config.yaml
head_dim: 32
vocab_size: 8192
hidden_act: "geglu"
norm_eps: 1e-05
attn_scale: 0.177
init_std_o: 0.0
learning_rate: 0.0135
max_grad_norm: 2.0
decay_shape: "linear"
MLP neurons of a small language model. Each row is named by its layer, matrix (gate and up: input weights; down: output weights) and neuron, and shows model dimensions 16-111. Each number is 500 + 50 x the weight over its row's rms, rounded and kept within 0 to 999. Numbers have three digits each. A neuron's up and down rows have the sign that makes its largest values positive.
After each neuron's rows, "fires in" lists the words (lower case) most often at its 100 highest values on Wikipedia text that the model never trained on.

L5.gate228:570521494490551552507453586581492473508497602495441492465407467569525461510494580533460458581539458475454579448504454508541507396523475458466636546450411555474509438517580500564511428416471471468426502527509516498462411536513444485461422523574603465516531418411542400475489399642451427500
L5.up228:484437516513516509461417591520465557384578514472584422539434441539443534451527559558497481575532495440463526527571450479585524513518448529525520541622464416571554550462506494498479565593495467589509456636476478512490476607495505605428454552463451506468477519452513464546479525545613459544
L5.down228:476504514465595498523504563584551470562459564536489505507507521518530551456543508538524503455533579581497365476521474409426496438467470467466523513465492444505482539531528546556452544544483516491464451495514528402537587458442462434444461466460577479571452412422597429455538459558546506590
fires in: "that", "the", "seriously", "and"

L3.gate433:584514465522540575505558478494422473478475476481482537586485528416504527479453473532512577525410507543495463513451534505530464408581486568397444522477464546649534501418562512499429571474472363527496556521519484487527488529569524473491467566547544472504553494500564495444557553542424443495
L3.up433:546477482473551471559585598422469481445453436572503444606477531439491539506452461440482525575376545446423479495564507479488437398451477608513523562494531570502513505446537603492500526469396432497430425446522495535483461490504478456444525552564550526470528464528454393453553531432510521498
L3.down433:541457490587532477432475496566536528440518441458418515494477527558454478504462436522468526560472497540379485541475546385498367564484508428573489429492498632565504598458565522594543511463493470489406498424490510551484516486454483501461545494570542539509481444506502492517479537569510362536
fires in: "to", "as", "served", "from", "of", "elected"

L4.gate319:467474437571471448512487505532574467494462477491548481449517479453494566522552384488524466493507516489429485520578464456468499424564513521506552482533553515516488484572499536483492481452523557502464553485452491535494430501537480454491547525493510390571491570479409524449621501423485493509
L4.up319:473474430481549543489424587489525534474461563480458569558442485458549495517561487492512443558464571465455563494583501467438523543625486454509534478448512525355458573562527543415442524444496558513455495395523416493504399537541453562439523452439549504575530543484426585430568531498513484547
L4.down319:458406419483490487479381454566505540571526454495522522500561375516554522503477594559478529496633525523548487561517454492533563507477482566614495510435483537494440450498458428456537582421585563609514499507450464450447397557468497633426500472572508474543542583533405470471646511542480435479
fires in: "took", "take", "did", "hold", "do", "part"

L4.gate123:451537515569461536482486471537539505466552522458596487529500490527477554504408436553510570550513487489492555486486477506559513524557518537503509506486572537544484500540501479473453441437456492447409566461520511564551464515427547544373559553446469482493545479515558433454598486506443478409
L4.up123:482469569545401473499499484490538494481461497528526599496429568500458517514486469593447508585572466521554554494489464487552456560577508425534498456444523428534464442436470493562454458519452497412580547453443452517588500462447523487445543478363521465475614446456519465466487478488476460490
L4.down123:499526537428416581411470468573504378497497456468501439522522507465456498536498469531506464476509420573482595462488371486418502513576477469533523481500514571625529496562476473515509574496514530513487484537487506553570499474444510494415509580516445430563415460424454559444509509474474450596
fires in: "international", "national", "city", "professional", "local"

L6.gate530:529487513460475540499540471467460523478436516454555592537473391575539449524464547424527535443532479501507584496439410537555507461379620386378513525476530437472564524551557475557483467540484473453538600477485442485505502506494536519598477464457555510440531486499528453526500453558585502482
L6.up530:494553485494373543469556591552540578386473514544546471482478557521519531599489530473603495495496520425457516495502439591487491481463605507548480596505572437496534497498555532567594555514462466442485537457518530436504507572492581426472518457453477479500563508435441367545537470476570572406
L6.down530:482523534372475469520552494430399506550340518530455486582544421523611459564456468475471577418489495468536474507495497541467470494519475423452482474540510483544518513488468467439570459427442584572576548525447465471482543445569515450503483469543557514499489468497564470465504506631461450531
fires in: "at", "for", "of", "during"

L5.gate229:444444511495484557492549516578562560486616553501493441543458505605456438461581409468470568535557453433589558515531532491437443499425485465428527550472551459497551519518509559432457492549458427430433506406548573537434533439497492495461496592446527425522479523524468466394531481538576544496
L5.up229:456526506528394443515499493611557546474516448522554517502539465381566451500514538484397523507487480465575444495456456475438426382542505440485429479425486451430468519456540498476539495435532466435472486436536487517515488514496509472511456544538548429564519467524488508492477457419446484439
L5.down229:460464481468542505522603470450487452562466446466493490475467509466530464483571440498514459394619454573474506531493390433380526392481455450437558465495568353564546529497477468469540436439547470549511483511467554513475500494578603485492533571562466515495492467527527468493473446511523590594
fires in: "they", "who", "these", "are", "that"

L4.gate384:523587477446509443507451512528496418438452576527453480512563445489535536484566553523438498551606493573530579534501475489498505419507436460448491483415483455455479539555545473514558456440490540509516466449518554431529505518513475546524556525596633483591575501531521518527539437506384456461
L4.up384:585498516532526505508512566507527532596433511507456415516478583487523556592497482485539492445518447439538532523524474560507527508584417480531488578448460437576533531511458489542507479452530542489511421489546547519503503505413470422465569530510447509458429462420553483530420496540520552432
L4.down384:484564571514477526492530531503498422469450566543492519439471522491520596550482438503548541456504577573426555439503524377504478466549514492507472521501517449498483546496454477468486526528502446539443631448451473468542591463514489476579509443542529511426536430411587447492515585513409557470
fires in: "that", "have", "same", "which", "zodiac", "famicom"

L4.gate47:534620473448526544539577433417480402548537589506437581455512439469574515452473490522522568553484479509538466524451475506474574587547513517477429523505524466544472505511469494496581445492512511609472503455430559473449560564499446609490505531582550460506473511488601490473490511414526421474
L4.up47:499561390433464580502594518471506434449566522598459458537502588504478482470508545564530484518513473546501449424578490439551508545433447600478496617481486471441559525534443504503472483565498539541555510525380508526386531542516484508416520524571445356428560456484537584383498502506461449483
L4.down47:518396472398533479504444461477416554572516398473495510511551540465432454490514620380525607493589480522580464511565483514398519488515445483571471479487491500555596531491442537561578531433498470600512578410464632542504502559453512444488538541524452443581457475475503513558444448517435504489
fires in: "is", "are", "environment"

L3.gate512:462570534506433534491621594544435486488448434544512511606485470461566450486519562599415490358403514431467476515541470562430469523520487429485592484435486509516461415537529533517635523493471521468446509495553460522435490531423527558489402458497512507450602559558401506499517519594580518519
L3.up512:529532492485495579478463499514487535554471478562523578479454519446562506388527525557471483404534492444515541582451465571465499559555438394520491439483487564405536498494447528459553511468529487428485496513438461378506504409480529569478492444529473573533489557609517512501542603560466503524
L3.down512:520534460448566503565495532444638423516519488550492405484563476466410560520491477519484459462525515507470507604406492476398417489505557489557387600406552385501489565618538439465513511515399432466497433500497530457559500525574512543531459478476523504486535491457481511453498419518588534572
fires in: "of", "are", "among", "time", "were"

L4.gate615:512550531495470471465520554448559414552454490497555539496479460535463507436461454425489437587353559514476471496511421484579505528572527532511475533380571486525586489459523532490482504520529448452504461458534551530503553497521441520522474524531489472570511465572534501443505496453492418586
L4.up615:507430509477514504472496520437440455518508462441469437461507379562511538434500521533500553612485542530552422456486499558483440562507490465521472584478511451509559500378600500535483532440455405426568468376502432464500491458491507478499496506488540466509392469645558407478528530457484494534
L4.down615:458443523452427580552505479521502436483491490551469566553484473508502468490506509434495510561467427481473506465519529445456442475487549364549485559536518400442488557514503502527468502519531411542354515568477470469560497602493494491523513452362427545504437362541536537550444523475482483515
fires in: "of", "best", "for", "on"

L10.gate159:479500492489483612549546524517510548489528461491578485483422504504523438545561651540461524471503396532615506528479427499585510475465601459547465582555465456461521456488508543540467469449439483565514495520439538571538569517488419434471531539508497442495624568473523399533487404550596582409
L10.up159:522486539495429458410558517465541513426509467575479434506511433517551455580558440616529472542536504463357460553469430529539541480545551410534534526538498482403552533476487433531376496513462470570449512451454510490538477586519540456540435581480529360475522533453495489486496487506448478448
L10.down159:529531500533456604465525567517595573610419379455522377520524491491479550453444488487480459540482476524472543575458409551500465432470494540491464523476541473560542486346521458519513467499546450543578521607467497491538467491399372529458580587488443475559490469498435561498410538503497473486
fires in: "before", "until", "since", "after", "to"

L3.gate693:445597500450468502535502459487394491436536476448501568563621381478549530454579489520552548543550513459536463532455467462514380468569456451610544549483500479537439454447399495363461390499559535552471445465478485537416488504534513507510479581551541523455549586514588561538547473494462477540
L3.up693:440473433501560514425512470511442492479523539438513402472449496484544528481508554559529543482508456476572514501513510418569511432481504476432514550471536433482425459431380661575430494564534502555602507536549444570441440493619524399653444480528556493493578562480551598464595425452498451586
L3.down693:446474458402511604514522516561493449497491474451556618435493619496527428487403598485487515510541443417429580593485593418434503463425537519545450482522476476565501607527438450419553537437505504563545474535519450482570471601501507512547537527503577534534475447553484500418535443491424525570
fires in: "is", "be", "at", "only", "also"

L6.gate368:535519453498537548590530482516540493531430506431576567563477566407448471436475489656403425541529489523516537549531513522409529454543493443487506468465539568533513551500487490421413545605440488510515532546610544488582534471447579428555566518492433486475567476535538446479551452498484482550
L6.up368:499579421550500457530458443492528441450503500435441514441458405452507468489440584455443476485544498546493383486515514495506551474561488523539548471531527433470483490473613537589445537550504519545436486466605572476495573450529566522542521443444554490443484460449466440441555454515536426399
L6.down368:512599567437557518497595526545571515543555483447600613444548494441406411544537551502512539473489525509480565475431567431428573525487546497536451477568482499557446518445544584483567485511543552474519528501507576489528566544624503492504492498440561480613543505499442610513552398513562520494
fires in: "is", "a", "was", "of", "summer"

L4.gate106:524437518523567495486508530503459553553516489488494442463458466545553513477458537423401484504397448392543507440478420562479502496495469561499557572516481498522446456491470424569399544392469566442477467468531549487544543561580396562550483510570482457522522547497462485331510503545523546462
L4.up106:558524441533544465489479495482459476553532490465492560553572515515498567510559493530502490516544506467519403500637485551554508334417466514518491446476495532446482416554503454516442415550556556464491482505543480463449481468582522466532509456568538500541583592564573547444471507451464415435
L4.down106:500491459406505566476618486520537532473417497353455474394429530482411474487523517505569496487501520515452473459450558433525547534449516425515457444485456397467534573550509605494523481486445513566536420523493529521428537490437411484446508508518508498546566503443465577492486532508546416489
fires in: "to"

L3.gate108:498487527469532509476506516486447441518450507501442484515509499477525576386575528541494568517577508461523484517501458502525526545584444538501546521480521539570499475397451560535516473491414487458482444478474511417530514429577482387463454414476641433512571534444549470474636456481441558549
L3.up108:512493438505546524537456541519580532540402517528460475459470481541488551449548570631521464494463527448571466493456504486511460469488558504451400542494557539486475464529472459500526470425507417544609500357531578468438510444440528419453466515466515517435556526500575455464411522568503548460
L3.down108:514553564521477581435516516603556508423540460546565486485456548544469579389488492459579503504434522519455492533390514426523460448529499457467545502470441527560502412479458417480517557488507444524444465503590494416627532584530484479514504493457438499504462577526496511478500550571479473494
fires in: "that", "according", "while"

L3.gate269:585423556489559542530449518435424531450536564462566476442524473518466485548497405495446486523496478534461500518532495387546527552548580581511505484578470514524497534510439462559479474591545491562566559580516531514452501464503572576577599461533432543543566411436551535486481412552556496506
L3.up269:527556561447490463607463427459481466524486513460521508432589541520667609418501486606464509488597440482601457494516478485449482503531598440494497525572512543503455493484448434443533424523628474553592514584434463485542495495445510482517534552528563565407522455484404538509479496525419632506
L3.down269:434375353572483475547471458464438434511497507527568474534473518486503534484535475433497489467534489549492427522504557532599557482402463490512563502487483475545527452485460469511472571406491405606517495581529590448400424441451536513598552417497503424565532506481488563511468482469457398472
fires in: "to", "it", "they", "we", "indonesian"

L4.gate11:481517504556508522489534468415459455455480533509526424556494444534415486585510472503559425370469517474469479542514548531500606571546529447410558542468498467574548473473590507514546507500475439487533494418513560502470424502467529448521586528488473467515511521562601474445514438513462472368
L4.up11:526562579538549468533447429564558525463514585492533367502585452570513540470484492509567481509512430564489474594486541496397476563525500496418424568420509373553532437507502491494539575475539471610494534444401553476575531439419581490486476521526497480526503490480530515498481585456574477438
L4.down11:469403494493518452414473476455431519474428500539442477511419502491421407485567471421545496494472394565547485486516374528447515487444412523490507519493471416526487537461450470509434479445554503514409428433484582502433483465547521410563547493598509528584534507515555595485473475571452491496
fires in: "we", "i", "they", "weissruthenische", "band", "you"

L3.gate474:466480506583568522433543495443492483562501569531504546391442494448495466464425446573500528651450431484478510520440524552510456474466529430568543542529521507501598527512521490509585555546561408509447525510513487381431482454444500517512455575484578560466515491536614522475564523487454428475
L3.up474:494528497482490624458521476587561475491528510475519463467561562487579556467451522545489482654568400433577511436499492535471516460430558606557562452391440512458492495596600503562520507478448603557511476566509464558523516524506468434448505522533525480488489470471609484498524526477453434494
L3.down474:501428560515504482488519527565526489510488517449545500522462453403432527565509566436433565523530484571525490392416485476410389403556509489580589466408531500479504506483478392457430492544456592408506515448548536534524566506464461374417530572418468464451466556499477543483576508486478528594
fires in: "some", "any", "many", "of", "most", "almost"

L9.gate803:543476484467536490485461513524529460492517559491470462425577523433571510521493499528439501563540496460450497537522487446489495458446573478479446541481492460462488553595512414502514523501436548510440498475536476610504520502426488533392564550513547517428504491409584539528499461546383459421
L9.up803:595504596477555457462566505468508512484454573556488431560448548486524491583541502422524566553503492452451519523562535459485564493493488485459527599594522485434499509507457381464476469462439481473483487461377576606497502454475429413425506512391535436464486479400560486392478454543517510544
L9.down803:467425580481530523504447515542554512480483573491496497517491480443496495553417492538562622535553467449516442517566472430461458533556498468551499467505480447412526533583439483350500465546500502443397518603514546545532485488513570459412518488561472488459522476498533537507458504535453564484
fires in: "some", "all", "any", "one", "every", "everything"

L3.gate230:555496544513479435581587516552506544486466444521502538486487488469455430426510510557494507453489432416522484595458416496452499507560497455568516432330458534550546514539453359438485564486505434536455476550403488488531493485459509420524515418540448523496464578468512474465638485496470538443
L3.up230:559523420455450532526555589530597540466427421577457471519453462496487481508476488496418561431516585482532505561467425535538445553573529509500544473442507509582604514542569452479465497496462498422538451602544529373573493555516505475569560497552494540500501503498535431497479473485475519504
L3.down230:526505443485554555488507465486516527454500559556479527386506472479425498544435454512511531492507563444508515546541539526433440497465548541514468524404491545517468447530492498458481473532398556498525472579464511470468416591542552455507624507594487495569481511481544452481433438535511606499
fires in: "these", "the", "see", "following", "notable", "source"

L9.gate191:571496576462454485463577565401492506503565564495460410571464392400562450531471525429544497476503505460466473446464566408580464451563497489620505508470506526482407456528610528550497518419502605455451497516465482529469467461417497494394455482501451514477485497435476552568581547498444404479
L9.up191:473565465506460397531506509495537497504487463523485480480538397552513444596569491483543487569534534490387464499409552513536469598534508513457470551460500500447509506523419602462435526500567493447520586463526515452546554469499638525384566486467510519510463513494501523492572492510545521457
L9.down191:495332553477501447494427498530463552515526480432512492507498518464613439525476509561551557525492510526520504484507470475511473447524530455585452437430529478385495461469425533483581537571555554546500488469560478517486525419486469444595474513546569526579465374479612460569569572528484476502
fires in: "no", "a", "any", "one", "everything", "some"

L3.gate589:501511452566495529523476567433555546472451515486501543609436412414509470553457409506484520517550480527488451567547600499522493525550513371567435496468526531573399498545473527442558489506446542477518517410467536530407503463456555492440535537486527580441464409533527585542466551505506481521
L3.up589:408415495562459458607537510490484491448480444512485600495474456447433502559436437535500530511504466540508521475531561520494489511541526543566460577555497507466508479493452489479524497506526518418550595434531499525443426493519562581439566498496449559379533526505475423608397599385442488571
L3.down589:493469519467502468414493477458422513568426499401491387400418463458495413440581436480579538561444510477508442545483497379437504509545406483644468492489510545495543603494571519564481483501476468546539432557506506469507525520432508457418516436532535525514464494437516498511537548567547463529
fires in: "one", "a", "an", "any"

L4.gate490:538548523528534514538530466381439554511562486533549487488474494469431511513451535478514453527607404492549418423462488508413525473458519414589521505455583444588452457525450380478572572445476538417480466533496499426485502478523495490434470510422492502482578482586456494567487456465560448419
L4.up490:539508556496476575512467489507373537408556357452463436540546523467470447531527508487550521503543601494568563417498496551496437472514530513556462412543471403495430460568452492449605565505471427479456523543485461602564518529491567484458493520433515501534602521495575470554504460487505545450
L4.down490:527460492548575449485538493538439544483509540423519456467536599523588594463458510440533469503566473532511538577411541463421531389570530406416461510537439502538526456520466402421455521487458505575471401501512492437506504451430475501403565484629458552520457520428575533499441548471416544433
fires in: "most", "more", "very", "how", "why", "everything"

L10.gate609:495461413560449444424458511479494531575496533520480523553443516556490495493467453527497500494498493461477479509503515489435590461479526540524529404454499557539556528579495391583523481517518525532485460518431496443584519452604473523513527626520502475588481475444515457492581481541491471494
L10.up609:495473523478532496463494473513538529461519553638516514550515551495539456497516493557458528456513550558506503548447514463508516469482454480454526503497542390552415529497527488497432513478502488499547462485474497465409469517563514560573479543467508522543593474376584481476484446485511472496
L10.down609:491448505472455511521463502612497553527439548498542560481523560561498448466554420613530509461513520429400464514515590423497526542528532513528414566512499476579504496483473596492505553496463428503491459491500414493535556555457546552485437498480448453481551470485526523480488527481412553527
fires in: "the", "this", "her"

L4.gate147:488467466507670529481449456505515491498550402505512537490606603510446553551543551672485395560433475524602502550518540492555536489539524523473499461484532491477553469437415576551582488411489404471526548455500502434518548541522526488543576526506443573487406538415572393553516524456441465502
L4.up147:498456513616427528421499495528560577574510491471499490537463515588522467472430423466512551540456505584526610532554470581414496535440527423502519475396392571449466529510548583531491430584469477545436412475520522488545475462560506518497439484489437466437447473568459563455514506526469493442
L4.down147:476571483523519527442481458412560574521568462587511421488495547493427469497409504565476417553515530513493467511461485521495483487579552451547538526525439557545458375493517514517593532502516550407574666607492447511540505580510439526472494512409512568447546521454520552563516552510484458528
fires in: "that", "according", "but", "because"

L3.gate483:444541441479511471561446537564509468580485547546557647541460526456525450528484494422480496507478500413459538512507452603569437502507520487474534581506543461481521465522554378421463427569543500605546497494542519548407422463522522464530472448563531493431520473463551463547517524478416604527
L3.up483:456576477496456530549517490472471498542436450519509414636440498443508562459522547507482530555477508466453538535478526509477473527500548572512542529429591504472444455597515397411532478520490487515511609534595400500454482407587464482470490517544426609422601553426500442447510561452535550526
L3.down483:484675533438435552530454572506476456561525562486443521482552563488505493496504555456518433485526491655496509492500459484467526480429442502542488449499526508507455575479549501353470544585450547530507473522418553483498448494519578489385510488498485535573514495513522478543473533472561542448
fires in: "of", "king", "prince"

L3.gate676:482534522458529472460570464571417532546543488491557519561451499481454482508610487520495562507513457485570465577392371506388493519475437432539476513412549545552488528468506536423481509593599501558428557510454462615464500400521528492449447453481463432546653594430452500584566538471481533483
L3.up676:558477410490504387522515461610505461496483476540553453551462468582449579581593529520604531474570517513545544483476482493489581455472421471544455446489528503603587498472521478424503520469392412462433589491406547493479484485550518524510473472545513594517603607555426476505504495421467499491
L3.down676:542530505506498482475538527601680428549533559431591512479501581507496513462550538477500480483531530519441508544468390437531540435474612516475466538454533530588587522513564559558470531561540495503535491511456477473519528518472539466523484525497413517512491523534483533529565456444486479504
fires in: "the", "are", "to", "were"

L3.gate479:428490453448517477467592536495466573532502432494516525566544502582539520411432531531433559572453538406464505533536422491555569519406449513405511541524527476461500498531498520541460543475520429420490477401482449545401373566459475500559454414525429573404546428468430492361510446562524443484
L3.up479:534493441441477562513477471545527552457582490567536494492545481511462519516477549576525426535410485475518408518527490501520496583462522549458479593502563471600531518537470502514528445468481466496438526471521448596401471521451504482501531435385529471525585520436540512473542539521503413521
L3.down479:535519523459497500593492517508446461438501466504505512535541516556462445534475531445507505547368492517513561552485450517600519571481496451434519524408542592490532417589514606414495524465442457507473573450556456468555518534529466539496461444473416539482500551447425536590473480517553521610
fires in: "for", "there"

L4.gate281:567410462599553561549580503477554533538588544468582428513431515483521536559503466421479503466432508476457515478483463459456576437476500421530494512504592473463492504571520544459525465553525436524479400469547545530570462521480499510514456588548461497481458551521415419443566523532456556508
L4.up281:535431483538598473551505439475496504480479573549538525559499459529568532497455529468466490554530623567426461508497449419500514518474515448520587440554567555477487509496481463508547513469584420421566525438472454502531448535478489453508535589484528497427434497551458510519537529500510527526
L4.down281:452466541460560495528538558459479517559516421559473514488526512418558506479554554494452479431515415533550513482626439461366563521546463416468421505570447440464494521504460517578643508451479519508502592471535485486497600544510585515576560536452475559539492449537410526453536515497478520500
fires in: "time", "had", "total", "on", "is", "have"

L4.gate456:492491466529496488562452511543534548459514523512596473529445502495429433540387479498557588492463432537440455503468532539493538498415488519474545506536532538484469449540519450442348500524447559563612446489487547479427466494437550459575609524494618385507543438481545498444466441480578427444
L4.up456:494472505543569519456487467486595511471503566560536496531516451576474447554431530508468556505565421518458506467468498499480440480477484519417557587500513534477528494513505481536449487590490579526572427466525388554476540500517461482449442535467623385419536590456464450467454497481532567462
L4.down456:511561437423557460587491494485426532516539484445518474488534478460520469529469538451574431512525453522528423446495503504508555585416464500514509429508535503559527493489555456399467447467454448593521465561633539540542544525503443479504552416510516482487578515502552525388543506561496448447
fires in: "to"

L6.gate722:429514545468603538490544479495490488526488520396503622508409562458594530552480448451419508452576507494547317599520387510489450502518466420563405525543531461555528471500538560495564603441464504573541543534515616569523405454567505556486519508479473408503546483552444595475527405461593495531
L6.up722:495606509418534486450571470463474436436384517473498478574574540426456431518458498460475477451498566526492505565466487545456468437505500427441507514562589438470521593516516523499663509525572475443464498583407496577504432511427515512429478523590505436561559475505488479522506404448475492557
L6.down722:469405484410476490601559526488502501526523599501530583550545508486486562488479473421511594503511433548526477564554522511470489478598385468545497516453543459509564462512408500430570559483581491498516491527539561523484516570504577532580491543508432432545539482564471533616533505510485526476
fires in: "is", "are", "approximately"

L4.gate129:447540456517559474508548516413413508518490603573449522594436385493510511472510639550539447508540449479540501499596552414534531495544459499505556483449500434458485509527495474533541521533513523521520493484500497528498494527442598555445466498533450549470570472398510482560591540424477407472
L4.up129:463511569500508496471568479439496473434514601474471496476478475501560583483622504564570450497480483439610495521568527545530514502569539523624502492493390459487498490495472528463540483431526475472498563491457529491531532522545517462498521473566526559413561537423513522519566495476488425413
L4.down129:558476474473491503337568529440471527450444516519461500505500487478529530436535616481519531576542512560611506516606599498549464461585476428629435526540479508387481505463508529435489517537529561492533442539539415501528542577492570471481492502560462486452559420477503535579600578509532466459
fires in: "more", "most", "t", "main", "other"

L3.gate234:544478428524588545627445493471510524385433482484496460448487558500493439466507508611543476424453508433597497503469461455422499438457619504584521458446558504533503590464570530520517474448563538499542463536517509512485504499470599467583521528503497494525580383476405563522446451487491539460
L3.up234:545433452566509551518423518439507506418475523498492503481519448513433440456487528470525501470483484428522498499433513473518548566498536533621410553558508503505491490472590534465491578494489581509500505535506463497493543443516428445542520489485506412572444496490484474514540510501568505498
L3.down234:449557583572491460458565552408550589465473473546463475536525475443526452459501533587491445524583572543441586482542397477500554608466460494620486523481514513520456493537490480435514403522431586400549494540454520549458495526554579523484472501547525442465541525529470505543458520442531538599
fires in: "through", "grumman", "postcode", "passed", "from", "passes"

L6.gate116:557443570476531462505453547527535522475570471487533486459447374533587546558511545478603438494445456524488506551445484442519546506525444484572455615444437550599525562518455433509453498565600435502564556474495436474541491497555470500438520500540532570448516504433528477510446592416495413552
L6.up116:510497436449516479516473488428526507587489557564465519490500460550528456547559511518484535440501470496489539520407501463536412470553530539535482465419462550429494507489522429556585532495437476455504510504518444414535513458408470504466498497554518519409553447517528599506551598524447601482
L6.down116:418422428537424566569480535521521483520479564555510521402505572535462524474507448549498517523477562538560461464493513350467555577440559419554510596412498485542442563473388488517541475473560544566561467464487488456554551509545493556427506531499469577518541449504545449438525441522568516549
fires in: "this", "other", "such", "the", "that", "these"

L6.gate497:529461456521572556535566472423499476563477575489443536477521583510500467492519557557475451514450488538502521426415465446516608421532447394537511520466483484427447559560435563439418523512449579500381468502437510535510535564485437456511516563456476459483430495435602486523493347401444457562
L6.up497:462592634513494628563496564510572546647498446467496409419465526474598448567571578513540515509478541485523545537530522498460564502510426475499491417466535469441479432511569466541477476549540461469510564500546468489485507515590476550503567520414512409530490556472600505422521470436458513554
L6.down497:604543507540602518489505580484639508520546583599456472475475553503562611516484546483475430562503508448562537554393563496434517397490524430418502548512528529428526488528456515450531560469510581451478506516535512458522456514553484469465499546510523576541413558478509529559522503599574480564
fires in: "the", "that"

L5.gate412:446533436446507476511554576401587477400564484512563582600532558492565429486484425468517464483548442496605482544444499533491481524501519452442396500549547543452509495542536379446500537450550562571481516515499602429575503505409460455514578350482479419460483489430495480494602543485600415501
L5.up412:615536442483560390544497452447518432508565588473472540473559512547541431457478413565439475495600442525475542587576522509484529475542634471492563450449499597492476446460486522450532487537454588565500525422504520600480458462481519486504545438465473549554519479430521478523493497562520501542
L5.down412:486601401511584570542565445567531573486542484519395528447506463434441525499433486495447486487518520518567447556461546431443569504556508432450504582519530576535463538497465512594460547570580574550470547451541421400483583532506563479439469613496551438491599478603488518483555520474487475517
fires in: "it", "is", "a"

L3.gate775:552569422464595512548525543433468391445578517463560467463535522550525575514495532464465542504484502455421425411472408483415574570445512457459527557499511481551550565595499485416442469505521559552523479457544528580548469512505507541518487454568580497459523568420442465495520519490554516458
L3.up775:543465524492602556495557444538556510469485406493468476562437457608424557430480509470482569539535500590421445436497518598438495477425531499470529373473468513517566501474535519465427515451412484429546517417488490493482407469447402553460522537543514479509501465482499474578512473501488450429
L3.down775:505495386498530454546574515479508496540627399491547496467588414534571550446473387542507545543546445495446543532467422430441455601479568438567502571540468507576470499581475451470554610571444582535494555437514503477434501508505525554537464524427511508433516558499508499467505510541534528413
fires in: "under", "took", "take", "taken", "what"

L3.gate805:434504394483464476575419464543551458445535585487535526521541565490473600443572497481413481511418555414460456460576570530462457551533523440540503539603542517451414549430526417587525454488434545521433427562502557576453420479527516410474499502533509438475485518413468508480463541537422462537
L3.up805:471433501501437516430505465514544555501526443374386474540557504485569552354519537565415471467458442487457441529636576482441523528540544465475459546532465468438441540519613545495517527522473485442478447523532578523495482438563468503515425579468457563392526563568539485464607477528399628523
L3.down805:500498427519482548437495412510621446552550406485464534480503506448482458501408612512537514501582460580524605581528470568459436523494443464489549523426439516456501545588458548441484507533569525590473528517490487509422486456552583528425482455500526562536600367463494462475440461570474590553
fires in: "of", "compilation", "time", "ballymena"

L4.gate39:425529456538631454429534488517642512443522528489400460501575510453514453516482438473499468516515558519594524536453498540528439484478470545440466586488458466540510575493541489441461554437479476500578559481498548426549478527474457464498435515505550432480517451486453443511497445516521507548
L4.up39:482527507418438592436524489490465609472473518493475489472454502430588552457493489614414557534595467520555543520463507439551485558499466482502509567361433537534469538515545539435531516533460592393493465546499501511454546497495499550417534491486499477453531505442504564438400462479510495489
L4.down39:547477579459523497508529481543472517624494468529539524496478576476468525446517531522483396545546435455552435437495576468422553492426487546400408493373526492577468590476502511464603511535522484486484618454524519373458516565519589412525531455575531507523497421460542501501525423594487450506
fires in: "which", "that", "it", "who"

L6.gate260:449502485505525451519484432396487398543412520505498429456477494498454498463503496515459393473510573521512438521526554520468538414428507446555453552436545473430524541462528514477505520520417520493539487472546505501476577530524469477485490501549483415428513515583531505590557540447506519600
L6.up260:486527480542540520532448517479528475555440546500445435477496587480497578544560463497539481428509444541527469590502460494541517503535523460503444476467579424407575503438529461479600515483474540503559534348468505595467530432557458513493465472526442481374477497597472531608509502456476524557
L6.down260:482521576507521491567536432514376554506492524525566427492478508486420478544420577442564403539453460545518563482499412497499481475384500511510518611530511517508542570503561492383490464565464519530616468508559433452585511610484491515556471505542558526513528463403542552463378511504394519437
fires in: "of", "with", "in", "that", "for", "who"